python train.py --n_layer=9 --d_model=768 --n_head=12 --n_kv_head=6 --head_dim=64 --d_mlp=2048 --vocab_size=11511 --activation="geglu" --norm="rmsnorm" --norm_place="pre" --norm_eps=1e-05 --positions="rope" --rope_base=10000.0 --rope_fraction=1.0 --qk_norm=false --attn_scale=0.125 --bias="none" --tie_embeddings=false --parallel_block=false --init="orth" --init_std_qkv=0.0146 --init_std_o=0.00344 --init_std_up=0.0146 --init_std_down=0.00211 --optimizer="adamw" --lr=0.000556 --beta1=0.9 --beta2=0.99 --weight_decay=0.24 --lr_head=0.00394 --grad_clip=2.0 --warmup_steps=583 --schedule="cos" --final_lr_fraction=0.03 --batch_tokens=131072 --seq_len=2048 --doc_mask=false --train_tokens=1028000000 --steps=7844 --dataset="wikipedia_en"
MLP neurons of a small language model. Each row is named by its layer, matrix (gate and up: input weights; down: output weights) and neuron, and shows model dimensions 144-239. Each number is 500 + 50 x the weight over its row's rms, rounded and kept within 0 to 999. Numbers have three digits each. A neuron's up and down rows have the sign that makes its largest values positive.
Before each neuron's rows is what it responds to, as a language model described it from the Wikipedia text at the highest values.

Responds to: Second word piece right after a lone initial letter, mostly C/c, as in C-ock-erell, c-ock-pit, s-ock-s, c-rop, plus scattered table and mid-sentence tokens.
L4.gate1704:429466466474464415470603446532448523455555461481439546442540463496499474468499475493444549438530488548528483398516517480422502428557475556542549504471550450507446475538519539553460455539533467541338431491545535532438667475452445535513506430510481496466533472478376475491536502515492484483
L4.up1704:390476473435548513483518521527478522542543530517515459607540479543426416444424508472488442586443487510479533420501463494435508543440467531560456572448507535521469515531503481497522557485544488480510561447557559538524528498495444453435482448562599549549503476474457517450439521421543515522
L4.down1704:360428430535446532487442542452470537496541536566558455556474519470539547491505424488509417502509523505448469525638488507503498492428520548470415399484523395502435386498540495477485582488564471462442519564446542572521580467425526407438580528465480524466510559414478428492520529425498516444

Responds to: Second word-piece tokens inside a word, mostly right after a split-off initial "C" or "c", such as C|ylinder, c|ircles, C|orrientes, C|ourthouse.
L5.gate1665:450479421440443507491574500442516410506544410598499488505488472574465471566461475543488380528575548548519603421476494523487590500459578493517482534470473540386466535532489551540525499479480549516517418486457467451561461534402555455471481428597524562493449399593576489479589456460561538452
L5.up1665:431549480456461485563480575503517497469436518512519472532421443405512597530595489504461493556628461430620466477406566521543504580503465518498485554529514480511494570509439532513529440465535426451554446518468532513535474521415488526510480479507491525535377479449402518571579530556604537440
L5.down1665:489493568505505583559556564526510561566557434490539460511460442545504412515452538547433368509533520457527427531559528534544541459444448471498500531453533486428413485609558466521534416393457580541499452427497456494475473480582460461554473542535540498546378444479518534485382548480513554457

Responds to: Numbers in pipe-separated Wikipedia table cells, mostly three-digit values near 100–200 such as scores (129–125), vote counts (150) and stats (160), plus stray word-start pieces like Oper, what.
L2.gate309:413573553459361538482511385505580548506530470554491588512480507534508520491525662500495525473574590527554543575475433541357528545457457547497391519496458540597473513552476481484493431431485409494490499563526538532498509440481440513394545490494492490437514516485434455551495637537472458517
L2.up309:516492493490411510474522577425448530513496465476560447562456477517507452511499485518578519496404542499391386528524467543488434545371414536415439469550526477480470520619561548494516542509556577431503567471574519586467535481490514578557557496518499497488490514487498398484513448522515466370
L2.down309:450532453545471509569545462519515516445465494511542528538463533532519454607507599531494447558467625535500419379437494610507499549445517527519552476475524540545444469539591524490434379460470507642429603496475564541526541488533386538473485447514427476441527534478430508489476522545558526487

Responds to: Second word-piece inside a split word, strongest for "os"/"ose" after "l" in losing, lose and Los Angeles, also "her" in atmospheric, "om" in randomly.
L4.gate676:448448522376508542507581526384566461567532485504450439523420456473473499537480507466512512475525650531435500541556513529487519385465547532435551437452513557525625519414497532531584483488519520463412573623470549502482534440414509499601545459480491500568478497539483496490543517498465517492
L4.up676:504466495467470442495528560526522512522471483577512442485444481429535536527547442494568469474477574575525575515500472557471407565525481535369499486500494485514470400559523496558458502518516406597555579523492557464509455495486525511569463459455401521542523545521454484456556390447460510417
L4.down676:559525489494506435501538506505528493551473494501453568487488548397506573484466506561463572555423495508406445479389413472493468556559442511482443479579515457567487342501534496502453505519400476490500531493458497486498502432538622544493512553449494498493499554467497522521514508519499531488

Responds to: Mid-word fragments inside uncommon names and words, such as Re-id Hall, Arist-ot-elian, pract-ic-ed, and the table separator after vote counts in election-result tables.
L4.gate1757:481507454508459570431459589504434496463554456506450424514542473533503492471547588517559513507468526402530552500640529546521557504522426550517509440411518491446548544469459585507544481584536565482478494587513526505518557552494534536481509511536487519524478508532441473491396533394518394520
L4.up1757:467555470415562536521458601474491472578471473561585469546562516410505486451500572565446509446483542457588511498445525527408469506581469487537512562502472470561524542539466542442497454503591495481514445646617471493500501438461521558530554484512542523559496515533438437396434585466610458531
L4.down1757:493482451458545510403537434479501503465569454470502546543477509422489478517490564421504506581446496511445481567488419506484487444386488550523586534458564594541516644514520472508445542514470458546487505436465522468458530446501485598546478490524546493536519475543555498526488567520511536505

Responds to: Fires on the token right after a lone capital letter that starts an initial, code or name, often in tables: S. Baldock, U20, SM-liiga, L 21–23.
L4.gate514:488483529362459517569520534552442519466418471443500491515579479582558462573550486555543474568556511462458564439571511492432386483439524491475430497489471565457396469457477485564441418461576604493532397471588504439452502525543484467502501477458467496533548479459453461484410529477523451501
L4.up514:458459544528534479485530520521597525490397526436559523437534405555608496571590553522526461467479549441551553628505609473434412519523486514507491615519517475477556482473512436537472544426484518519533567421510471512450480452481510445515462426435440528488485537459536451459507578474467470507
L4.down514:473487540535512527517523391499494507545500539430480574459528425451514498458500414448434551504392499442559416467494467545589549517454549489374474501552547458499541486567550440507609458502486514459418556427508451560526478401496479461493457557546518521493417501535512470450485541589473421509

Responds to: Table cell separators right after a numeric cell, before another number, as in election tables (vote count before percent); also mid-word pieces like ip, ul.
L5.gate1016:448529571521525529507461503437443470485473506452483499464435456529462490539518478479453486499481475561473500526559573513493538454625458503537510418402495462427538577514448508521483531523550512525450464582505509566525569475539419402539469499515499510468540457426464465552455479524508531392
L5.up1016:545435477450592511572537501523471529432501424549563393549533512453490491514497447500500409500465449512408529447453478466498500525429554526444520492477513529556484422531505522428471540465444467455459422475496425413551516510397517512442480460545416501551502478507560476439472540508464438532
L5.down1016:473461615468470558514448556471615401517552636478476510488405502525557521492506502515455485516438553392426461557474531483531512512528477592505520419472480527506569535508438557481526525530492528473396447562484490531538573490630524513569491528376573552473541474469498355554410423502546486552

Responds to: Second word piece right after a split-off initial consonant, mostly "L"/"l", often in names, e.g. L-es, L-a(ura), l-os(ing), Pl-at(oon).
L5.gate1176:517482438542549445516507493468466469558563553477423466525442470569561497577521485478517595495555433541497503565458525437474577392491525530505489448510500481525525537394426533495451518530599456521580537513636533504480558531496581500520453506490493422560476418499566488551524559485514534594
L5.up1176:485529584456464474492512572488433480454518524530503453493438490419571540467502434521418536441511547440500503524490479485494525512428476506534540542466487452472536482608503501492486541468434537531500462440481506578449422564495527516543423596517430563448420463462470434473506578555543453516
L5.down1176:475440482515490522451506470501535503441569474490513400505519497497486503428503569501442444548473484532443529535501540424452505477469569477549455506470552485466454465484587484485437503415505465512461458535519422410481591495475474441525555532433383587512512612572552488521523447527530690464

Responds to: Highly predictable continuations: unit abbreviations after numbers (400 m, 75.86 mi, 152 cm), "player" after sport names, and word endings like soc-cer, comp-ile.
L4.gate1360:508554424442531550531511501567519562476578472564499568523503445572494491492393555436503558561496515534492512388511535503525581481447532538527553505537522523445491525545420436460546395563500539470520408472455559468462546593520529456494609565566507544529587451418452532562509460457562483526
L4.up1360:480455581538481472447542520412484506503457500343543654601579452517483473536535435473573532416492432531445543511381413457553457478486518479536521476507523511553549456511507554520599566575483563567527450490563508508432510519508482502529609537511478493561571483513423606478520546483521510551
L4.down1360:446551340494505557490581548418588482517528484482525505424524468512569462523503504611464507439540562489524489558483469602526485404457483522433554511576433469414470535464556485475523465487581418519542512463424422466573554543465448522558491455607513520515511484502454450385499475493491509540

Responds to: Unit markers and event-name fragments in athletics and sports results lists, like m after 200, m/s, U18, men's/women's, at the.
L5.gate1433:567504485478427527473594468531501580457436456505543511528504462620514443411459459486480559437506505513483504538465470565497390468472438474486496470529508499476524494429473440527459451557607492571434475504466461540497614430511572556397469490488447479521464495462501521497488602489461430471
L5.up1433:474484558475367416400515541540467493495497456464449469529581494460620466516585452460484527507512445469523486489485513477522509559498618509522419445558645473428474503530477478466541514518497497467572544520522558505511567479533547479410498499515479535480537471525490483420445435491496530471
L5.down1433:410504442415507474426528508495534523547454497516480523516478461489500354433513391432499534495558404517551486568556473493443489473419478429469574570500478563580485512479507535551447459578526486429492572505488575479479506476540533454466539473550448463581466517546505507487513471567507499502

Responds to: Word pieces that directly follow a lone first letter, usually S, in proper names and rare words, e.g. S-ey(chelles), S-é(bastien), S-ene(galese).
L5.gate585:345476526471552505486457506492527502464489512458405452509502492435550523502450430619542513584496458451528446494478564501499457463520549502463470498451561398461480523554458437600594521469565473507533465443445441511569588522506433497414442478646405467529511383643493442526568557541603504450
L5.up585:553475445481387424549495542537491511485538523573511478539534529486557549465637546514580482501506493557457534498586466534618487460418529531524491468469498398461465522552515401546554578510553474430556565491473509451483481497412436509538408371534509490491486518527600466472520604468497487458
L5.down585:431504573559445509489509510437569404495446497440511518493519473401519475498462496492502467491464514459547490436507575520503530503486518458582525466516446488472516391422565467472486551482438520495425516506496522386401449465528516503471482493541399536491567336448489457494433434452578479494

Responds to: Short non-final word pieces inside longer words, often surnames, that need a continuation: off in kickoff/Goff/Offensive, ock in Bock/Pollock/Cockerell, Anth, cl, -H.
L2.gate2041:528463501429505517517570479516527617448566410459476470506462513486473494510523527508440450523506452492527618462519548512518400446559450479534585506540553526427495494457402495521490556504499528521575489558597514490427528560419499472501599510519448429514507448360460438502455511490549505555
L2.up2041:520486570484526475490540488500600484516558512576507493485427520533496505538544531489403484553486488482431557363512530581535362551474565467543586491488587536497416420548509572496450562561432478446521502500586512487478433440548409509517566440504513409513461535422457466482500576588435478564
L2.down2041:424508505526638496463445500450458502563468507567493532437543472522443531505570466457518580474547530502427381536486485479491497515399477442469547580456435537604404307554576535530501560558467495435448539457333445546579462496569468477488442434519497463435483824514492557480483489543439439508

Responds to: Final digits of a number or the separator after it in tables (vote counts like 1,064 or 5,592, then |), plus list joiners such as "and" or a comma and row-ending line breaks.
L2.gate1352:524496532482505493533399535599444459411456393565478519500469470526582452511478533465497436508412530515462424490428504406445495461460585445461520508465525433573406493418512437481539462467556368448479580532515503413569512524500492439556403526492543493540512511571502560466454532461440516504
L2.up1352:544459550527492496471507430567536467531499586442460566490536466494420591506511489508506485478462473575484585515513538501532498565505405455414539426481535513490519507454449543570538511550565402434501473485434553480498564498534547403553546422574571511501526466439515477453417510560532534461
L2.down1352:503506416472569468547485421474539555530544465454520439534520547487533590410558505421524580520500475551530533560571548475504539499516562482509452515487436518556498534442476644482575510518492537484494446541516538456402440417590528479529475428531477589475420449421506521648530566482458452480

Responds to: Semicolon or pipe separators after a number in the middle of stat table rows (league tables, career totals, weather data), plus occasional numbers like 100 or 10.
L2.gate1096:519472522424526443468506537570548505430485474522474526513470474511487555528535508463459449419410488455446499433397475489395498398385459506580445467444532449516466581493513425467557473524497550403511466429559539485523459566510485396520468334534500523537527505430414475558430430449553480480
L2.up1096:459534503509572428445480495448549538581480428469482336468563547532443542465364509469466488526623537604511503558502514494449548513503445459426505486559576568523509455497474475487515452486514403450451413486419585467489449526494533514466479570427428467461481460548532498479484468528492502466
L2.down1096:530425582487554468469531583485510465456495512507453450520560535482539468512386527514497432550570530451467445490548555499487572508532431427481454494443530462494563619544480553468477499437414468412469557570523552520454503556530479573450475525462494578505589428532470484483557415433498521535

Responds to: Time-unit nouns right after a number, such as 15 minutes, 3 hours and ten months, plus the trailing digits of years like 2014 and 1990.
L2.gate1829:468514490434429474453490487455485467477439544591534511480463546478544465526560523548488610509503550493457476542496462468471503524523568482473551484504505542470536511497524528517527470544471519371467501477388535600521564496523518559642530449504534540514553588455535535465444383533521507535
L2.up1829:453476512522495560480622526582506553480543474481466476432494456524478557539546465527499536411472507527476590544427521475481473575504529550555542539581525477541534460507482530498468478494454495451470421514490554468496441471492392410459523529553514608612599544521466512516540417523530478567
L2.down1829:497446481460476502425489549555532556625589487556493531518440454485415430527544465512552467495497472451554462458468525481503502449413504524478501593408426508560533611525469451569473487614599488516536480523528503548456483502465463478479506460533552421655455429529466501577484494489492515600

Responds to: Capitalized field or category words inside titles of institutions, awards and divisions, especially Art, e.g. National Artist, Art Museum, Infantry Division, Younger Actor.
L2.gate700:471528512518461494464529400486434510470457535536442515450484493440537547479490499412535480531540583444599575576459484526480421483525435566527595595484484592489465482538629478506446489491447563406548541502488508491514506535442494548538551522520553555607478478454503534444570524477492405572
L2.up700:476472518505546518476477509538489527556499552475503543439566495465525612494411527413439441559532463485533492525445459532491498577492475477535533604480475618499522479581472533441411516444454498487559541520462521512498547580453432512520589604510514493523460502495546486520595482533584439498
L2.down700:481437576459529525491483561488506483470508502460439571526567474462468627540490553447457465503472430433544462475521470517490450532538452517487537563453514592429461415525533520465547506439516521463581501502531490520531505509569479547507434540573476542492574593550532436494581501389621462553